python train.py --init="normal" --init_std_down=0.0 --weight_decay=0.33 --max_seq_len=512 --max_steps=4793
MLP neurons of a small language model. Each row is named by its layer, matrix (gate and up: input weights) and neuron, and shows model dimensions 0-255. Each number is 500 + 50 x the weight over its row's rms, rounded and kept within 0 to 999. Numbers have three digits each. A neuron's up and down rows have the sign that makes its largest values positive.
After each neuron's rows, "fires in" lists the words (lower case) most often at its 100 highest values on Wikipedia text that the model never trained on; "fires after" lists the tokens most often just before its 100 highest values on Wikipedia text that the model never trained on. A number after a token or word is its count.

L7.gate456:557467532538582600536538584420531552369561377477519491482504461569453518527511536503491489505507538483501500534483473428500534472561455523565533419524468504548576438556485505494458392542550485542464500668578501493494547547429551442411477442612510486563477462521399485555514523475457561487492489375465459552451468570523507464572500537461469534545507500557440510462517492476451466492508434565463490391593480465522493435513553467479478472405463457531489617479515526482458496571512443560494478483437402542445537435519471414486569567543586451502562491565525542368594496521432523479504508464576475451494427410412411455526471459522546557473527581582540469394487505515521493572581479434544521477506459481451476546543552514535506531526466556541556489551544567566488459541502477
L7.up456:583418511430461611612437437495469480487475488536621538459517430493535468479481429535522492506599478485483439540469501537490524505431455570523463538546532403468539453497485498431481458533458516463487523509547471426539520493427391468476472488515480564495434480462364511468485498506554517462519501511476461478492550517390577503536467462370433510589540597437423444496455508475504557502496492553551429560430500449468471525541531475522468488489553449478530482431532523364564511627494559516578516517514484614412508482549575418502536500612439429583517459535583386493537562510366426518434522455427490503542451577395570503493541464524466536476463545513466395515486472502538565505449602443491530494503456489475443528558477401492513523542483472511484494540493498578474485480460552
fires in: "2018" 16, "2019" 13, "2009" 13, "1999" 10
fires after: "1" 43, "0" 18, "9" 16, "8" 11

L13.gate297:507518428474366513562443468480480593495509507475575376486532454510515500562485566479451502395463497454505503513536541493460529437558582514589490560515535383503513459528520486532538514452514478467493563490540418521512466475536569557472550549605403474503569455501544478521508550547556478502484370569498419482490495571500493470423439543439429491459499441413436564542490454424492534485470520521455512511496537489480483492476547403415497543468412436445654472486531587569402552469537520497504481504542453520471526559485392480506449612462603518520490391527529556490430461479448532573505553550549425498560512514368580455487467505558517522437512496530520394488450445520521514429513479574567430464566416487509427520428410537474505513462453486456422578494441465486459524501446501
L13.up297:462563554403502495541434453401617520520584486496474407506467505468458490492549499477564567516470430465495317516432465425463496447535557518505578534529482431587499517532383478512565537471534484523446468545479433497538532527567499434444441517494415545506562470423399467547436479521508534591441490428495463427494440468495469419495539412527468531563449489542546515562533499439463496406506434525398446541491469468515569536425642531552484536505506501493556427508505522534535470493554464539509514525409535500632520514539504507504564373513520505471475597528518544516507465601552539491562525463537530515594475546557496482551514496426513548500464525432435534563508417455467502479561565448499512485489522504486463519499484565595561447534460448517394405594525559501453486535443421
fires in: "the" 74, "s" 6
fires after: " of" 26, " was" 19, "ed" 6, "ame" 5, " is" 5, "ome" 4

L7.gate222:509661562603474516480452487457478531493390465509551459502534467500536461540612499520486584458388476562437448465478509481470494492470521490441498455489406564553526449525422414478471466573490545484534421533521493533515532506504466501505448469545419474452536573477503493437470540474510505434521511456435423560539529521443467535410496447526567445480532498581490428386481448428413496583545486563530504427535480537503453553444428520510442519550409541445422445483610589599521463548507508517597544642474458554495515490529550535461507524500543437506450447556466532527487526492561559520479405566462478392450443486494489505556487581421583504505520470465516480475446471554535464487516393539414457490482468481559528592535537513575468548493447473447476509548429570454454466597422405
L7.up222:467530558421517570502481508501454492537466500478586528532414552434541462505488474500537480461575459478425360474501505485562490524433402567574583512589582487456505525468522521430608503426418523546447484588536481444510522478532415521538500548518454467542493574409561519550577525470463451401419539519523508537466591404557525510524533484473489490615546519497576531592535496503543491480502541491549448557504464508445450456550431560522513509524553455413451490522494476496432498480539431494537600605462544547556492579526517431524440490459539511568613514515563478513468501564530428534432431503470476575454541466458534484543390590455517477443532541495455492588515448415561429483410519467493441572496557479485534587454479491464466490451465617458520571427482500449546416405433523
fires in: "league" 21, "chief" 10, "leading" 8, "free" 6, "field" 5, "fuel" 4
fires after: " Le" 25, " le" 15, " de" 9, " Ch" 6, "i" 6, "u" 5

L9.gate20:516466491515451592482455538491574521445480522480480575575535467574495438444449430562480557439454455462441525496446500547459482488562497459513473475558466518539614516447528470421509556535536499478540487533368522566517475408456502440574412469495412501466485495572504426473529506523561458522421486559494495539454482464384459470467455499462604502407537499483439502449458524471548445556570533549526494545466602458529509520417506499470436528606514469499535437470564533478530508458469606481508455421531485486442485492522529503537484521419629497412615562573443476432485504590572547514447423550612484538471526554470542461560608511436511396452456527491453516413478490348468518497493506514595490498482481430550473545566513485564416530430438496536591468471517596461445483464481511
L9.up20:605472451581489553439581447501464407480539591507489505514473505579496490530450464522413433578494525487515476407601463435521444511518488539494447540451516448484491477499428504577546446579489531470563414459462519441525545497557590507487382504524492474510534460392511397394516520523518535429531486465614471637504558509573513530496456545545449566534536422502464466536480446575566396568531527494516503433531539413446530586402462529405475535403460518470449441513469434576537488459485529399514550555499448502522518498519459486445528445454437462524498549463566440505471513454429540434539401429499522428523548430480430496545394496446466469575524535477448519484468576512453463579417545528513509521496487527451526564419505593534529443460567501519500482486522524591524477499470590
fires in: "several" 20, "early" 15, "behind" 5, "childhood" 4, "troops" 4, "households" 4
fires after: " se" 20, " e" 12, "e" 8, " be" 8, "se" 6, "ro" 6

L11.gate337:544448477466403501449548536442566448477451551506515410432571487500544517527440515535511527547519432585439593463517503473469522444499444482594504454541556552507522490484528508525479510464541492489515464543479555462409527430574483474398440511487484412474588494375412501473396565438498483504476472528496543531570497419554653491497348546499521437501502482533549541543457393464458504349522627508440472475459534434538394571573499468377481469419472466545485526522535534437458575509480511512533487534572504440464557476521482486502466469480591505466458564449576475536493416524585480491529561545612513507539531451502483487525517504484540465562534520514497462582547475476474556572497518561546504501571529495469460475484545532551445614561542521466442451407618528539516486512447458
L11.up337:410463448497454463443478523398495527502453423492483561416455496450484622451516458498497518519514493536467540501520450542434478508417410450494417469555477467530478477498617493529376554500482482553473470484554494438559535444505474481434461562529560442507465564450516488464530597508447504479523458461493618544436520489494516382535411548498522544526522554526562511436454508431520426536525539497485562493534444520436514475610443472485483483366505506523424470504415446516504497354432434532502524639493507561572476598547575495567510542553464478505536496502474498544421560471347483546541483486550537522476560499460533513477426557507466630508406471492434478461512459441577417533531444482474443425491446474518442491527547406561501520537451593542512445473468495499489541537569419
fires in: "such" 28, "great" 8, "swing" 6, "long" 5, "republican" 5, "succeeded" 5
fires after: "u" 33, " S" 10, "re" 9, " l" 7, "ep" 5, "uc" 5

L9.gate98:629491528460500473456532528523435495457537629459472478489467528547483546489508412442517543447518452445539487449501485533447546599474516516435531533384577570413572524471481465507429507505480502510488507497476462432474461542580468474530564449528525566493484506473585498450487636535411453527379551452444523468562553398440333534467515479529437481431517555486446450559590511526483481457476497428471574530583562509472502457459579487551568461465587519434512506555466504546511481487572465483441432472583511530483459511480390573610482474453565519500471574491462433499512459440485470442540535575528504535567545511554655497485503533553516497482505566460484430479501503536506499446530558556500442567549491585521412495487436450466522509512513312500487498458511482465478513532543430
L9.up98:546534487442579518486471459507452456566578700540467495570449580539496528461550432447510521478480488459491565466479491471426448542559515501499520524442451509464558509464503484472475457497506498552477536397489450459510429467484508484507456447518549588481455519523545452512506526548557553434449503393425495436527591508459349503511528479467439515482448555523472442533519568482532568453480525501483593529504438459513394491513492542488470506512575477497514486513434438501533472540483516441466496518564543567523462490479469539562490406404500460505528640530461487449473526443466444509531490529493468525467584559546664491523489554597506461441455597469499418497468515461487523564560601549543419459549556520517476500395437535544468459536460254508472532553465512510528553515461509
fires in: "won" 13, "during" 13, "lost" 7, "led" 7, "as" 7, "soon" 6
fires after: " w" 15, " l" 14, " d" 13, " A" 9, "o" 6

L7.gate66:509506569543478401581466580500473562541572370550583418390561487506484509489457407478614561509493491491483407510606517545556522544549537461493521505498576529519603480507556423489538482433411475481467580514443459477462534498550538428537518531526529521514535521575463477540562466414584478525511531454484512515433576572461554566500521499441554476479484555509526496556497510498434493569433553495551574599492529487551459434558372555524529520564536491480508464481572439463527485588561532435557494526405407540486571430431535529518450551554479412509464475561483485481484476402440448529490559593492450436585487448454449521503549538426547530446537490541498490499514559535663476505538480486432535557500431516461472529484366490528524583538463513483538540444497534529452445520522579
L7.up66:435463502472573460428481571463512626534530461569463375441554489429506557450505543483543441449442485454528472524485436413529438463446561448504534552510505548511548561566542478449547525428369554530543563460598429559477485569516415521501519474543562591558482530484501510488524428483503491526503591533516495490428531441480474484621432483424532481575451430494553541485502535603383602501523504513492450444533464628470595472611479479467492460456457452606565516489459474426515530498470426464429572454521519505531591590536557556561461478466485443507429551497498493560543539538569510525498514450525495484469430462446487476511524478496547442435551552405521574413452566542552506502477522528482551477545474359472497496531426492513489503537416503461454470559502454527408519441479515
fires in: "states" 26, "state" 20, "stated" 12, "figures" 4
fires after: " st" 37, " St" 25, " f" 6, " C" 5, "r" 5, "v" 4

L10.gate45:401475545496379504510490558553502472502542536628442498549561471443532552537479448463588428471416511594454455474569484473528561447485507542543518410522558559531565529583545498528445472508576534485495523559436562413515392538468524419408568497538518435451470559468588444489481494521536440491437558449554542551563485482542525546505501480433452399507493549522502356555530501559526536442488587570441569589443501499464566504509535484479452520443440459364574450413538563526483436560520486447498453490564473521538543478532457493463464562450460580558450485501418519520472522451498550386472527531524512437508491525537498432538528497557561553405551530536533520564540512490510575549459564507459464487572551445472398458501463459508512427528505540447463456455539545523435455560629507
L10.up45:459484539468544446409505471400467485495494475567597488505464491421506518483577387502462493443533447462452591561482525604485498454500438486419486472554499596502554485503539500516415458508572506493447607478575516463539565511534405513411524592514556526424431476432496350486468451487613487460447551481455552479430378515570498551516522421496492473539457459496438516514506488522519429537480453511480465588486523484485548425503523503454488492523468444465506462512437515518579406449451412445532444445511546422552560424500510525522487504540420504577487569418563442412498461460508557458457529591542548440427467500421456458542495473483480483499494485577547537397461464437517505433536483539522521488471599563497498487537545500463512582465395496605528528504414445539473590593558556
fires in: "received" 19, "won" 14, "to" 11, "lost" 7, "earned" 6, "put" 4
fires after: "iv" 20, " w" 15, "ue" 9, " l" 7, "," 5

L10.gate128:544475473573493549402546559510442517506480542563530490509613492495414520524509517563553444517520603527466495486502561491456444518544549518573555473504507640541494470550529512499581388467517427655502469497476564504630499429551568503476472459521386530513535489572452505520502572502434546531532525495525486446493506419485448493515500579596511464430473448519474481447581473486477420657415493570583570532480479522456495615580543493520449513447448496503493503525532536547492513490442451454437425381533479550639480523550497514546442516535523518483576478488497447522585473510446546460504457495490485533518509484499480575573582504516458487507445489596516418486425534530443551460437454497424429490588458489501505498444530508586447454458540500537553522556430500507457485419380431
L10.up128:541442473415528519423510407506504476520517517537412547535439479457467441493596487475569528484540518500577524498581484490530397531464536489555536503519489379525506476487466501526549389530478522585455533455574576441506417422563401461513478457488440415535538491463519520627471522399431533491457477597511577486498543443578444558544533449531505471480433536505518527522477450415511557560480537490595511594471544518586555540486496424444494511522448486422572537558433523496532423443571508448474478531459495547431534548457474505416444503422570516520544443569536437491447483485524540632439439513529531465532535470498473528491510407582475513629574549504455469465437532510444461571420600633499442575463436478454541561497473404456494464525463517419491503523479497536509530486442529
fires in: "however" 24, "before" 15, "households" 7, "because" 6, "householder" 4
fires after: "ow" 24, " be" 17, "se" 12, "e" 11, "c" 6, "igh" 4

L12.gate281:481522523522572573507574475405518529476383488472497449478480538448428567391553535462554512539469414463452534475471527589391417456382451469477420494470547502537570583532481419491430499510531480465460565520561532458544484504525426488504502527542509400433515518358509481480511515460380528419530535515471516545505536436479414528556545400479517519442405553504562518500474574457512434434487430519579471528482501490531453481516510472466452452524562516438533530451455525458405489533441464440541557519507566417470488477459505528589469546523520551516497401436537426491518499539541445484524541536523535524526499546405527474549579632487490579486484460474510496511526539521499520555526400409515498512472541490429533542491527372652478486478601551626488494458568535466496447533528444
L12.up281:438553606517475479502568487467555521418477510453575430435594462474488456619557670455413525522457435480498478541523527507508456527573496570472507499564416382503516481499472473470520542573480502456493491578570463474520392551491544472491545464584395569443511474470528491450442430458515537522499454558492529479511485502517462473474484518455552586526473493466480445436409474562486506399435438520492414485508591426595409550511564508531494490494453520504536538485532551632542521564555392493465475507559537525458546576581434550473489530540561544498511473456540494556467530521569391501426578466511502496511473521481464540482477479527508568469526420489492492503442392467475468402570520550567513499474494484489394563454435565474549503562551464593378527536446456459479530561544436
fires in: "more" 17, "and" 14, "most" 11, "very" 10, "relatively" 4
fires after: " m" 28, "ver" 10, "el" 9, "al" 6, "ive" 5

L4.gate472:563551482525443470510444486530529408455569502537475439444409514505584475571441536492473429464565543511532510474451492511574426557516547495505488500467460514537505484570496433489396478463466446477550479551518501447551444486522496525510456447491423533398505480560456548513469497483498522416413461458520499472366504380473450481424636566577423505496483549520486481442519442547577420505451461436444498476481490492497532538527466424518480524582486559461566416499463594566589582516488464412362441486494554514560459539559497463462438465489403520424555436534573551546421526464393409450503527519515518529472445540475520534486500446545444574524501390507532448485443521434523497516436510432491464558538460368509546476597530428429455572440467540554499498557542554439528515456541565
L4.up472:435545443577488452586503599526435521481485586512536527490607544468489424516582445461496591547498486568569569500524546535581566539563558449564525499494516397452423562541526461494533506456439421518543499505599565420503469480495515509509493479530421539365500492562482460484530499449461467459497551538477532503483461519451534468376484492520528438540452497530482449485416475508521359460499507478546399502560495509457531513522502375478483513505497499495467570577555433452516581463482529507559517433429486536482512623483470503508461527431504506516461475471491519456491398493425486451390533575503551476531437464483582463499482444555492537544543464563484462472445505541386430526476577529522531541455437467489568504429575500511486434424448456591490414416555583602466365548474457
fires in: "until" 17, "on" 14, "however" 14, "at" 11, "one" 5, "this" 5
fires after: "t" 19, " H" 15, " A" 11, "O" 11, " O" 9, "I" 5